MLP neurons of a small language model. Each row is named by its layer, matrix (gate and up: input weights) and neuron, and shows model dimensions 16-143. Each number is 128 + 32 x the weight over its row's rms, rounded and kept within 0 to 255. Numbers have three digits each. A neuron's up and down rows have the sign that makes its largest values positive.
After each neuron's rows, "fires on" lists the tokens most often at its 100 highest values on Wikipedia text that the model never trained on.

L7.gate554:125166102188109113152132156095095091105127149080130181083118063102106149129121122154109096137130132122112127107114117130093165070141154092104121136135168054112075155104192103112101106094146152180138144147137141132166129076093045116117129156145165234151130132180101132132112205143142127096112136083162130133132149127076120149108119086159181119158131119115129151132103123122154110111137
L7.up554:186150052135103143152090121134133124151083154087121149091109096101096183124147106114152120122171136119131136085182124124134177133165153081053094140076121108127141137115148129074053113073106151153064158188123195101092119162121151153147112134116160122135104171131102156150112192127124118154125119140118111214167121189111168126082158122102157208111137156068107158172137099094144120120136
fires on: ",", " who"

L5.gate662:133177162144127127084114172109122104117120074181099138112144093164154132141139117105182078127164054083130130182115135131122100107149148127103123095073134098149138139144132126121130071120087141123077128174181183191156183117114181038075110137163129127135137085112169139099124122136067123095139180104118092133157094180158176165116120148096111122131113160091179161177098086136137072152184
L5.up662:161100152107114105141089100103144108091068093127120085087151144089143142145128124079148073159143103088124051153154129137111108085145105129082126118097123133112047104117121138078099126114087138130112135120109149181132158138156141117103152130128157132147163088161163151116094125149131162121089129123117059163163165133174153107126085160095182170047159166141168179173073098125123146142197
fires on: "t", "et", "ing", "urn", "\n\n", "let"

L5.gate379:087145137169104168159184128104107095125141098142093147180052094176096109097090096119123112102130112097141117114116101099095125082135139133132097116112091163130147071138021102096143117093124112091128147112099148102070139125080126136178118117124163144128164108137181151140146158114052081095110111159156163151127114172101102106118121105142061188139161118133157159135162091117111103132130
L5.up379:044152152102167118161145093166089124096157077064088167150124113167118098158115128084136164075100110106117105158119121139099106137131162094155133124074108092113124132140085132062151157138123121090113086055091083144089117129089097164180143141150144105142143080147124134110163172159084169090040129129124157122140110148107057130113116160172134163143089081163161139104221137116085117124144
fires on: "ud", "re", " stud", "amil", "ro", "gr"

L8.gate564:101102154103115130107135126159108103154187151149105089065093115147116143170156069210150118152126161161130129122094128074063116115110103120145185146113100138055114159151159135092073162187159134133114114144155110236137127177131096127163059143108147158057142090109117146152171135130127093107155114124121105108195136158114126154135116151121106128117116117129126087132108122080152114142163
L8.up564:087176169184137142100123134149094076105161120151097158109072195086139128137142194133131195110135148151163066152093139147098060103143145133144161151116114118174186183111121126113124147134164148136154159105109139199116125181115049120131202144121059165187111110134138134142081138120116139188132131121164172106175118111086107088083099137134092111080187127124120116132150103131146096084107
fires on: " of", "over", " includ", "it", "ult", "es"

L2.gate545:149086109120129110111090064086158089083130141184118099141114132163140093146146140121087077043137113136152099179150075109167174154167126109118171079153123149120134150098140120104088124121129123127136126120087144157198098114138140112143139108161087076111136108134142117147110072140176172136089130153135085115107131071165109170137098164133186121155111130098147152032147114134118086121092
L2.up545:167168195115060150129119108119149108099160094102180086124134082116130180157118115149140100113121112129090119132127204164163096131139184138087148085117160122145156206086136128186158127138122133134109159151137131129090134107166113141076188140166033124160178128147142105113200113119189167144114109165134186129037165153109124177061082177156126111154121148103113182132121130188210100142101
fires on: "p", "le", "l", "ra", "c"

L3.gate181:097129153117095173111063116115051132107103159058124130152104141181143215123125130133114073125119126104130088161109107070118154131108167181160106147061119162136087092135146148136147113153078160152117123123133108094143069126126174134118113098181148161144112156122205113090130137083136169105114131126097131130166113103116098176203088152176181069184114124095177131127112172122147109151130
L3.up181:082110172126131118149124154117093081124116155073164142101088141163105198169170122141079101094076145096081167151105086173123135156129188099126052136155200165131094131150104137114122118175151071153156163090109108103157094122131175085125096150135140150100141135169083102192158137160166124119113136124143126115189109043066121139133122104102147101069158182116129125148118111174155137080139
fires on: "|", "le", "ed", "otes", " it", "k"

L7.gate308:086138163156105135125159132115092114135119082116114179100154107125130172078096151133108140090126154117127157166175172139133126157135155119135158152172074147117085114198101139153131096164182077172160138114163117081172146122210116160117133146017186126110134110166143067177141142101064158111187152122083159127105134130136114090100138177154129117104132135112113157126121117148145155026146
L7.up308:118132155116129115091129104163207141158065129176126203099116158078145143092093156104156084128087124170129096128128189124112121124127163126112146137122107126159058096181104099095095100145153139100180087111145177122159161114117123094121167120059108138138143151121198088156121117102109112113078123115162137162129153157125132146129124123116121112053071189085202200147190106135075144111094
fires on: "w", " [", " Sw", " We", " W"

L3.gate499:135123106160151143142112042090156117082100136124112141058103168102150065092118180108113059145138117167161147125129120127153129087091097150061136115129188099089107142124128221137135121094162085087094141137084074115114139153133168174195170110158170172158085126105109117110179163107190162078119131073057137185122100125146169180139122145124162107135118133124157130135073106129176147129142
L3.up499:162124155141153116178107127105101167131116100114147115165224177118136071095110157111181088153200150129130125145163127120148120121096126158119162186123091151093132219118159087053123126126133124083112103141147094118098154133092148139186119087129103145084154112126079137094155105119188172137147094119125154115100133136128097159083034121106160079157169113169108157180059132101140186098083
fires on: "ly", " name", "er", "per", "est", "l"

L7.gate395:149120109113103146167175116081145070129148137146153064179112134133130099090128131080134062108122096158081108175099113130125133159080115176183087128153137116158137119057109135124129147181146191101157177125153123085138186176091129117177137106191144122071089106072176101140123113157132213199192118127115150170133119131128143097153136068164104122083154103127095088115140125082098126133100
L7.up395:089076113165126144080130156191146129093120079137072084168121137093083156151146193090128094138124124125127127132077168136106076190146123107148106135183045136063142167127099112164111098099115123158144121073087139141149160180091105092081105147120141186119060150159158099117117154121126129126173141056117109086115179166110164127138129159173098142133145138127135112146155110143173093191124
fires on: "–", "-", " to", " and"

L2.gate102:164104171159118116128154119149111154164108139150148105172095111082183160152123156106147138109115149127146168154147147152126113097107111105150140170181101105145096170182140128156151070104156220187207172147092192154154121171158147123182108188148147194117172141060147146145153121189149167089129179127118128104136154157190143107131200071112068141109131146078143162123105138091172114103085
L2.up102:128099153143056151131122085134145168129180154154180123124189088148207141117125069138159140092141098152124117122108086114162142112129134087100162062154105151135126136150088051130117095055141194162123105095106136140085144134120130090129120113134177149143063153106113174085138157076135114062159142068126167127116152124102111155106171156183164141143177095156109137145143148147142129137107
fires on: ";", " |", " —;"

L5.gate592:150155086148151132088114142124110054141147171203126140141136130116131136136108162097127192130190163121132171200127155089115143107057125108061074126145077138146140099139140134157154115134160113109169180080147139148116082091162207098138132176116132106154151112116146123182136135129150156112093105156126101141114144179101105134123116203159123104143085114134134152107150184165170080068147
L5.up592:104084060167067136170106160049096134117116142150155104095167089154099115206151183126156181117129116138124180156085121138128164134087143134091083192163135115138132100167156128110089056150190149118143164119133172158156103128168133113145155083196107107122177171143137153221145177104126142107160169124154095188152105169067170133139128138117098129138039080192152173162111137165123060096170
fires on: "\n\n", "\n"

L2.gate614:134072177150077089107116132139158138096182131119131161090129130158109089155144097098137159155068139156093097074188136155128153147079125074129107135122104112119149135128142151172126112065151101145094108126163172126125112070103090163073167099127152102131189067087182117115129138156114097123090172113112143135063099137182181101189114139163119116135121081115137157138146164138178097153131
L2.up614:138060087183143062146152112158190134091124167100095114074110104177096169106083113126155184197118179065145105143151149084165120090112133081116091113102111145125137136185114118113097113070176130122081117109150162144139089108143164094102127119104133089190157142116103186141132093118152109167144120181075151113080075123158139164114148112145120147130126128114059140175065106114105127142164
fires on: "pl", "ail", "ruct", "ct", "ear", "cl"

L8.gate193:148153111153161189077113106154119213131097158182129108110143190156137175112128087101097179121115179153129134133092151128112107107105121107104178166125086118118113170158082096098166132138081144135098160095122089175119106080074135133148114154122084189086145163142171184131123137114115175088113111113120159122147109162080086131148110132164085133131190076191181136066152151172164096168106
L8.up193:124099099090143133136170116132194143128171142195142109151161124187151176140137130168130142131130113117107179109090125142119138079130109142102149117128134177130091150196049087131126069181101140088154171097083162165122164133122167119107098190181156139128126118110154111106161077130096095132139161099075087163125168092119135170052086132128100154101183119183117176171144078155164109166115
fires on: " |", " to", "out"

L2.gate656:098099101164125163148112152140150164086129125113094123153128113127152133155131074138126140096105195118097152161111097179143101125156085160100139124191126163116082116142116151066097121129117132139131120156203169098121143155137189089136130198103117123128128083182179092099137078115156077094101153143163139144143159144090096107172117104159127132180092083146137100092145180140109142080099
L2.up656:127131129145152145123113177105156123166101117126101139178193151126108109127158082157172122124127137135131126188109097130112142113108091140087090121129174116118157106167175111176140135125121153110211159121155121153147156184097079126128144112134095120113148156156178126149122068182092122142154126175164111094131157125084075145218096146100161071182136148120175072143108125132036114094126
fires on: "re", "ad", "igh", "ound", "it", "red"

L8.gate469:158095141111143106108107134146195100121104100159161122163067163117163103117073116142127124076154140169161064144125103118118058072123136139154163167092151156187061111105075103189143126073171154148154096140166067151129171121140125158106111143143132079158090099105116143178100092110116157151072148120171190123125157126162111184143111148126102143135132135162085064154133127092124122085132
L8.up469:103047177129103150083085153139129114148110105149097134143118119117158154053113099158141136151134149138160128176095122129113131081106120138119130131067127136130129122167081077139111099104202116113103128123172078145133093130148117116074154154129084160157136114117092225130117163144092151161141195141121111121125155128150192117113145162094133079115097155140156165189186142137080171091140
fires on: "C", " found", " acc"

L3.gate223:127132093159167135151081125072139122198187170128147099075057167148151087121060121134123133169137202163133155143131093089124183169108135111179079071160100098182153147164109140183122146172148123174080104127138141167124110099092160126164201064161151183099110085154117085104062104116100090085073180154077175094146149122136145161083149163146161181121135110118144108128122106126202128120121
L3.up223:170100136148139132099114184102116132160193081115084106102152167065103085102149122141103121156105106137102108178138105123139159108114168130108146066144147170092140124126120148159151106121103104158167127196158126071159137092113142142100103133157108166164109092107094149114156207096118103172172099081137132001126114122158127097137148114122180130110104168135180137154186147146136161072068
fires on: "==", " ==", "r", "ub", " con"

L8.gate752:141216089153145129170094100146139089133169093168147124136046146162105123163131113081128158175094130111178089087145117157116116173094136112149142118177083123165139100129113182143126188097103113105036162137114201141177138149164130137110191140167093102133099126142125069123131147127091142116197119097095105115113128092100138193137115182201127137159146144064145056103140144140090092125124
L8.up752:151129186144136125110177125089133168146158177076084164190127101137141172066137148133137118140115099084126134100147139187115144108099182080108134094153157145138183189103149152144154081170132149110150132108052138162179106126124141139104098163135113142193148103183151128149110124118190122090116152073077106160133135133109098159112146117184176119172154113087097179136142150165082093093134
fires on: " a", " all", "it", " and", "ult", "l"

L5.gate132:176141192066113149119155166140169145100135071112085123148208170154180083121142123119051094147171088136133107135197122138107061120115109110107128109109120116122141157145119144122114135141120097115107165190153074107146129095166151097105138112116107091171161134090148151076209117095211156099093192079161079090139157098075134086148109186131084184158139107110142095119189125134109120100174
L5.up132:127116109168093138088191134095158096120158176106090129074110149160132120158135146093103119125159113151167044123123112146094071097122131149137123178100147061184102127093152090087162148196144147127157105159130192113116145131215090151124115105029113136110155159152138167117159132148133083142150108130132061155121127075101144157187213120149089117088140063135148107140160107123105157121150
fires on: " March", " August", " September", " June", "g"

L7.gate580:154106127127082138104122104204160136143128121117087148095107181161130136135099152120102139083111105141177167130119157103151148118131112090138144078203075188086097101165135095164139063164130162133145124133114080129112106101105105104128162104127171071108081108081106176094173157127085129119163190168069149117163124063126092102130127083128139129034153119140137100119078139140105149170045
L7.up580:170152127119141065106155079121078086073134121172152141088130090144112153095087075170103135139126179167145144159155140134075156150121125143167117214147087186092140156157094107151179139121189144171133130093125120129096158169116093145107122145104124175170138117142079134057126105175134096095113129149171132179216200067168125113152136119181138145090150092096107148156134140197116150147149
fires on: ",", "F", "C", ".", "igh", " ph"

L7.gate674:117152102137074163097159085153145087138148110157122092082154121130120208117145131189149127107088099126156157088081106139087097081097129097069153123186104105112094163143123143194104112143132169143049149146091144187137121114127160053129085147148087140118161098174079156101176111174129141159100135088106124160112170118114087135142048079164126129130203115148086137151134089083167094146146
L7.up674:117143080144130088153159118128165111138181152142134156091152152092153096119135109187129112076097137116145140136104146094112089144072097100116126135149166124038105194062166085115157122098187192161131132145065162232191145122135137129096087178130141108123088051116207157108143121126114131085092111122077154113147165125116127141159127126206095183105144171143111160152134091108187146116150
fires on: " the", " for", " The", ":", "ur"

L7.gate87:150131191111097095123142079086169112103172182197121168160092168099088105118144144117122139103126069142091134141084110136084100117169113116119131147112113130087158094134111160127158072125152152106184121071108142121116142190147087157134146136177095117098155075114152100123122087109112117130084105117157080099124181129078164127134144133128099103179173083174112115124087092165140103094112
L7.up87:090154143118088097125151156092153152141140126112125081186184172098151080176148151109090122126134094129193146092121157137091118144129118199121129170118136109112132202158081098088138114108159115156135097141162118183128190105163132064107118159130119134118158117176137156120091142133128163094117124091072138134098094161153133102139134119101097132088140148169127121111181117053106130113216
fires on: "A", "ro", " Bro"

L7.gate109:142084152138108130128127088148137078205101089179121170094158129126114095096115144085134109143125118178113118084102158085150115057140088183141141130148045141110118150097122113143110105141114152123188139147126166140082117203142157090123147111159127120157121173106144163120126126154159118093137119148156131140166103100158084105108119166131127088126098110130195098170131151126108086107117
L7.up109:143105114103095126115184166124094143065117131170173130163112084135111115129141106176120166107136135027140065141148154128097136115089118147096093144088148090118159210099110119080080134108153120133075179129064115165161154130154170176098137163173105116101105098139160119076136114146103170107135120114156128184149171126143090120141168102211112186103128080190109148168130175126120191185109
fires on: " |", ":"

L2.gate6:114137118107114158143108085135143111192147100164099147117083074146056125039114082136158110058102119105118093102174118069179095172102140189091102052115167143097160123103142167147160160115090079165104129152116139083114135130084156181111125113113121170144143179115170135105094120104052106190134149082102167169107128145149126181128152134145144173115116168151097104130151116145176120111130
L2.up6:147130144183097119152136145149091112144209122159143143177124099119132095157133117159248076105119131133087094140136149169111137117094116135104096083145152155150163125122080098204172142149154080157144117112172100093122139092098096134123064121097087151097130187150144108103146122105191108150094169143123158114124175156136076195098080109093100122161114125159166107108168117120163102127120
fires on: "in", "=", "am", "ap", "ate"

L7.gate511:113116109150112124189177131118175134113119177055111088093148192132117156168167102095137144110146158124106096150102089112124045103126087132149129145127142090165133122033138082149135074124139103133167189048132111124093094080167121117133118099163156188142105110149119026121138156109130147144118105151092163109112075105071110137129123156119090095103090158069171136172144076135155198164131
L7.up511:199136101117124120140092127068158099105118134089059153098131063094123116089186114127156126105157118103100122099108212158120130115151121104130131089133100131068130186128156134129041151116162147138121119135101168114108117119127186103133129103082151145057123117187052143106130119128131139174116119135116121152165146088104117175085109120169143109121120099146164098130153081092134143134151
fires on: " =", " a", "|---|---|---|---", " who"

L3.gate633:135151098197166091087146187099105192065111150096113121168104072131194115100125056151152117147119113116135139194139118156112095164091130132129077121126163088105113117107075127122141158081090122148135136132118134108088158151138097142123128109144171134165180114192134116158143118156134192136168150129091187114114050103182114090117148162099080133161123095105152174125150111122123136115139
L3.up633:132076077126062117120098127104106123167142118167130060085138110097115124089154112098137120129130122077078132198076096067135143135103111179044093171128164144126130144127122169092076117132112098136202084030106137106150193159174156134106169114113151155128140078140137147092097153084124109085068103134089088104088154107131098109147077164090120079155166189132154147118137111184133140191120
fires on: "\n\n", "p", "t", "ase", "h"

L3.gate369:163152136194120112120111110142107091164149101212094135106132104098144133166132116132085080118122146132107153117116107161122144135175163083164130061082082135138124144170115131160166176094175160083163120118136046118134106132065147126150153168094111136083155096133166100103140203091055095179076098091099129101159156159191153103103166111102109105112122126163163042129128141122108162152144
L3.up369:119144147148114168110191116184085138096148118157120149112080126156122080108142135180083050107056129123081161145125129055128178184163161088124168161110118081111104192107158148129154171199122132137114177116186180181112121138168107068138126135045134133144148121102135101083127172138101202114080136147136091163145113156122144133107054181147101139102074170121174112156122138124080120197150
fires on: "on", " After", "u"

L8.gate745:119119093186129144185106131127181114168159131142108131056120156134088124100109152177112151072152078106125161159077116164060103166157124085114126180137082133106109142111123144105060048116103104119112182199167097157115097113096124131147190119118148166143152138093137121098137175072155210108136140116135150170098074156150161126194128062165125158159064150101084162132133141096120121119127
L8.up745:148126108157167117141148134180107080090156187144132170110056086086128176164132152124140161164159122071086163110150102117138158135109090161168152055080100202128100157132154154155093162121147146149135152198088135101085133158087101138136091149118130145183127124184110079086099122093173165129171119171180173095142113139092162120142199116085135126148115140091136115178100144111118163182129
fires on: " and", ",", " in", " of", " or"

L3.gate480:046147099132127150077148182122177109142154125141080104144165134138123139147098131091158183159178170175146151158092131086118158146115120109115210084184065145135113143130148157113095087115108080092151151179160107173141164081150183102136157153165100117103126120207191139117146147133124141104094098089131156128133108152089099124105126106136137127173135152084203150115161193177111145141177
L3.up480:138200151139102114135167114079133121142109207184126103097144150103094129118082107102075098105153146148097117194143143130132170139076097129123102088191107119118105155179158161097082118107149188164174147107155106063163147184156122096149063044062123130111131128133123131118135078158182165149128116109079076174109182148149111112140086160172175075096152129201159093104152107151127075106158
fires on: "it", "et"

L5.gate679:103180187098154154152133132134147108135145199077088086114088181139127114111117134113150132094135119146085106121119111116098119103092126174072093150091180105117101135093147192065115111054119141146081161177097120140131084176119105095133069196150114149124103106106108115115128168153075187158127104078079128119157134092110100168133123128139061167073123152159161132134110141144126134190149
L5.up679:090178112112122119090144158165182088088087135123122128166121126121136125063130105123103112137136158194127171162130108127073157113104164152153114116137164139078157141087179126096104130121119084125114151104150130165156119142127073105097081133124143163097070097086122127176139082145138111155116068123086116092123096192140220099033138118088095147131151116088150144129102132151100151177116
fires on: " a", " of", "-", " its"

L8.gate87:198123137150122128092112104187150137099158159152159176062101110141104106182046144106071180130086108095151163137073115158125166119094080112115115127141120059116114143156154111150085075130117125059126143111117043112116086140141189133127113178139128153106097108082119133150116114099140136116147091146202126116136092115157177113095098145153089165113077165102122120132167154134116125101087
L8.up87:129106127090044126103121126119121147079162149128165148128176136115078142193127108119117095126174125106198144124102086127116100171182118100108053126160174166136145116154159182068121150106141190133155170179157128095111148203055170171122125084159091148105092143144096135160104130125146159136070123211117112124137115170165131147110135073080116149175138162154167092140140125154188124110127
fires on: ",", "\n", "\n\n"

L2.gate180:195096170163101157115112117090150110112122104157104129140121087154167094191114103159105128213129146123118100136126122172129124131096123100134114143121143137156109126180160204068127093133179132177168159116078099149126110156178109105086127108152191186170149141126118168126162188113080102098109174105160080085047121155129126083098111078145143128113118115088095142077109156163139098095123
L2.up180:126107078145058132094144146158125088139147081127116093083105075114171120174126105155177136158130092154106104116132105094131133160151177104156129039121176142149110094147153111114099122115120076116055167105057090105086179137085100085163166178143112137165088212114096111121157135149077078146072175139144111144125067128144158090124135143103159098090160120053113083122102151130096105139136
fires on: ",", " /", "',", "en", "."

L7.gate631:125136079126086132129099056120124121115134097153110082132157155148113124168161045117114124080109131095094181089086143128116107115122141070116084099143095128151111164096160174161152110133096167145130170159132123043079176136122097157165148081123141144153099090056135118136145166104177138134132073152076133084088091141134117126101091097161131139076102115164103144106085136065092123118137
L7.up631:132140082168111186135131091118161073130092122081098128136152136106134173127122159120127061114104102190146147141102152137183135105049123124147087072099108122157099208161094179191152137129140150156124142161120182109097181149158112079153134189102054105067148131132184136145098118127118132100126124126114090130204165136038137058136120172151117088131148122124179181123124090148117131089137
fires on: "ur", "-", "–", " sur", " hel", " s"

L7.gate226:167127085135146117093122153141166105198126145185099113055102092157166166117171169115109129093059082140177134115092136174097102071113087064105117142172081084134148144120162197145164127147125143156156133139117122081185151157133113152130121173126163149128074141176131104155115086098106132120110113112170146095078086075113151145165121103105121096103092122124117089098078166159156174192095
L7.up226:110125103114129129078070111097169103162131067142146122150111152160159179160170139062101156101060143116117101110173165164086067157079058085119108085129126060106142106115142164106121175182102117140135153176161132145161175122076107164148115152151095194145123113119097145088111126071114054152183124152178172136189138117091093201104107127177116110106090130147097102102142130153147172135138
fires on: "um", " (", " Ch", "cl", "s", "1"

L2.gate395:159119150142121151129070149177069183168158105125126123188145140174141177136097121133162121116108097193126139116036099089146079167193186146121173130168100113149100185109116108132167113096097128118114101075150174165155151134143141148102118178170109141107132050189144074131042156137159115137112122168070077108080089132110102107068140150147126140139132111140162152126118123046133146097133
L2.up395:093105165125155117110135170091092161138118123121074140116128146118156111116104125136197120147125120211130131065078137045125082133172172166091151168189086141113127220131097139098143146062094099146135137110144146101164125125203174107054114094138118139070126118180196108165102183175132109068142122132111125137081092124092149112107124128147116072163164170109173073131083093103089128144125
fires on: " def", "f", " inv", "d", "t", "v"

L7.gate376:197141144096159079103090100123126162141203136079111173180170142147199114089125085184111141130087085136114128173043102110168147113182064122105163054105114099127155147143180171123116102095085151095100116149091113130127130124055153177144148094159169107154120065156146079096131158116160170088149113133119113113162129145109149202157144160175082095115152129086083156103112099134162160114129
L7.up376:137145161123120121123122096065087145112182147171136090150115120167159169090130142145161119153066114159144090121124097093110112157049200144131135127120116089069103136103187126103149164144104091141112100116133157146143127154205160175115160154131110145155124092130195119184111155150142121160170075121099185135093097203172109149141164179165105164151133125105178130095108120137100093129155
fires on: "r", "g", "t", "v", "at"

L2.gate704:135133146071068111036130156187064101149146124201126073210162139112057129123180159182165157132172093175098122189121135109139107123107126103118129150111084131217143128155110089092133141103078108093100189097143139147187137177149146113099120169152094078156163125105157153123121089105120109166105058110117174097147095156090123163116138111146148102119131099100164153152111069105170111080160
L2.up704:068115052158150037112195173146116071136133170164105094134112140133120134126100124100173140126096148126113091074108098155120111140109137110091107129129073121132138162111114141085164109145166094185129164111165125132154167097158113078085138172181176081156184133058169102121133109069126116091173161129121123106078091143134145097130144109156075137088104104150130070134118131073155095105138
fires on: "ro", "v", "vel", "ered", "ie"

L7.gate176:130115117121144170100105106110111096129123111077095061171131075175120067103047090093129172103115106164135111135161109171080132119147181089118123134161105116136163176135127098119145078143168121080080146092155106148080160180126154105091107083141092110153105131155090086145136151084142154099131105141110161125140187114152126109160122117145161134089087090088105195105104071140204126146087
L7.up176:160107180113174079144106094108091103156137066102130133127130060020115109111113088083109189095155178171177167100116109100142100150139159170119132127083150108136122121182148086148111118131136165109052137074147188140127150126170162084125111092170095102150118100190139166093131150194079146090157123148113142079198132124153124117119103160101160122097090136173166142202112115179125133099164
fires on: " C", " by", "y", "ac", "C", "c"

L7.gate471:146150109096122130160105078164129087085097083122141163073086129099136120177096137120169098119137115129151078157146173117145153171136131072121106098086107054180146135095155108100128129133155087138078107108086146141105198141159220145147103093096102112145176163129117161153081145079055140155185142102129088087102102138112056172144162162130117115124206164093148124156092154184143087123142
L7.up471:139133142109165140132091071133130117119090121106150119128126108106149102160135089118145180124120111123129136037154145079142124116112119087070138153120121107122157163115132113093108146117184125191109117095105154160106160118104142159183086117135153074095135168144178181184198120035081089102184155100112124142141107123096124184174191103158100088172169160085167140099109152179108069128117
fires on: "\n", "it", "le", "l", "oin", "pl"

L5.gate413:131096157083080156128118104056082125101114070117151158099119155182110115161161154185135056118090092102103115090130206140142133138068179118070127106142152103136127072082141201095154144144092106167077139079099164082167089102118120071108139109127087109165069137117180145089121127188125164114098098165147130153115099067129147125145116153101089126176142190101171129081128198151146141124138
L5.up413:129105160083100156103128129062146103102114087142152211127112076178135114189163088108165118112119121117089096110125188137094127122094132144100138157171168106128149128104073171107132136132107142175099144088091163124108098122105176108130136163129110132209116092135151127181091175170166138155071123125145114114135081039192177061122143117050108164157158119106144135138154208150124164122126
fires on: "ult", "le", "iv", "r", "ed", "ent"

L2.gate497:136156110118162101131189116139085123143127084122089123131065183132154095163075082143139130059122137154152098129107096129101119152144182035106105122162102094174171135166205122131159122117145076157114145139166107049140125172104111120128104157114141152183128091160103142105104175116133077095140129175097163097138118124104140127100121107162057153163073175070146098143064180061169156159077
L2.up497:139136110092142181147154176138081154128177117061122138129112157115126060103086101106116141088099125154183103123093099118150114146113146104147182139185128119118122187168134116154184190137140076141112165170086114101108127130135141116088140201136127109138072133127074124129142163118147087097132071133095143125137127148128160146165105119142095111159148154060166120110092176102120112081098
fires on: "==", " ==", "==="

L2.gate594:145123097127166084122168090133151099103128159101209184092153172187189085177139132072185122127136115126131119117130121104160096141122105108160136178092183119135155120176153147141084051109168122102151122105140156131146128192139080105147111071147179153208162155139090176112166104111161140129127190124164112122112138125116210115124092173142085184113090174177130158115083127142129155164121
L2.up594:156140086187106157138131093156137093130120138169118122091149157109130062042081089103100125084134088185131103154115119131098137090067187110224113145110112099171153108133117129132198162087147154076103182112135082110094141164119076168198080170105051099157184100156157164129105090138122145099122125121115134152127196158131072104143053123117102129147161110126076089149081125160071114135141
fires on: "um", "ar", "mer", "az", "m", "ec"

L7.gate222:142143169132087084103107098166153125112109130120082183188161151166118107152106106150112126074150147123116075167132102195152080086185099084114141141154126159157147152139111142125104061144176120103161162115125109162127097083111143112116062114123171050133050121162114111114127125125109136146101146181097146080164132126106176170097172107120095160083122112145170099160155138117119139088116
L7.up222:097073199133168135131150103121119125147156055143138143096078099128108109136140096157103184179110153128144106135066060154122146144185138124170132129124145134113104167145162035158136148105103164145068172083132142154131183155124134129137140075131082159189124148114165096163084079070091175110156198129146156126119097073100139141163126108081157107095109103069114166126103105097171151129090
fires on: "C", " C", "c"

L7.gate573:098107142143116172131153125140091079123149131167123148108089100147113142150138154133137122109085137161059094146131126083158132104128087150161092155182172155085121175133103113131122080099184139102119154099125161162173124103139133042118128171137214103168115110195104095125146139082104210167166178061074078157125118144143130132098137057102101175149121120125084097132105107175140145153112
L7.up573:110132103172106201115051114119052183084097128102079139148232131134100096171172131113155096078106083142124165194140096158128133131088163103100164103132136164063110183132132085108151051133140119107135129173163136174079105146068143121146099105151073112125160116188194102135137123130115130168134168107166119106160074109140135118115098174118145181078104113156107192145118135185118145122103
fires on: ":", " un", "\n\n", " en", " ("

L3.gate147:101124163165072120102095109129128151144146167087124135131076143166120151130193114139085103155102140142133149046109132196128173137136128161157105122136129061144075112122101081113150136120173155143183156117097168140102126149138147108157141117118114151151165112157095138108129119068148080111075108164132126148119177124152092125161127087138129105192145110102117111199087184129120124127074
L3.up147:147160097147106143148141149162127142143135088191132084175116160147107121104129145201126133094118109142095182139146108141149128084128124198148111105219154108156102062074164136121181127133133192103185186129136133113114138145161156149106112040117078124130178129148164153107135201110123132162093204178130150099133104109116138158132099082116099090071103141171066148164135088104136170106101
fires on: "en", "m", ":", " Med", "ivers", " med"

L8.gate38:116102162121123140132166093114097143193110155122082143160122166172194080111183183117152164059133141121110155123119105091073088083098128208133176186086117123094157129161103068123200089116121141089138135103178107145107132162125128105137124129142154107103142165145158107161133089142172086097091174153091119177099121092131170112145098109096103118185140214063096161121215095162091137103123
L8.up38:173114136143096148141190100083147109140116097121074078146145107123186163100151176108162125196131100148081167080093116136145099113103125141095160150175104126051174138148118217107108101146146114041140125207123143136158062060109156087105148145139152109111119159134127175165142093100162128103138147130150159107123128110112131141153155094120142078165097146142130163148094225091119078087151
fires on: "\n\n", " ", "===", "–", " an", " a"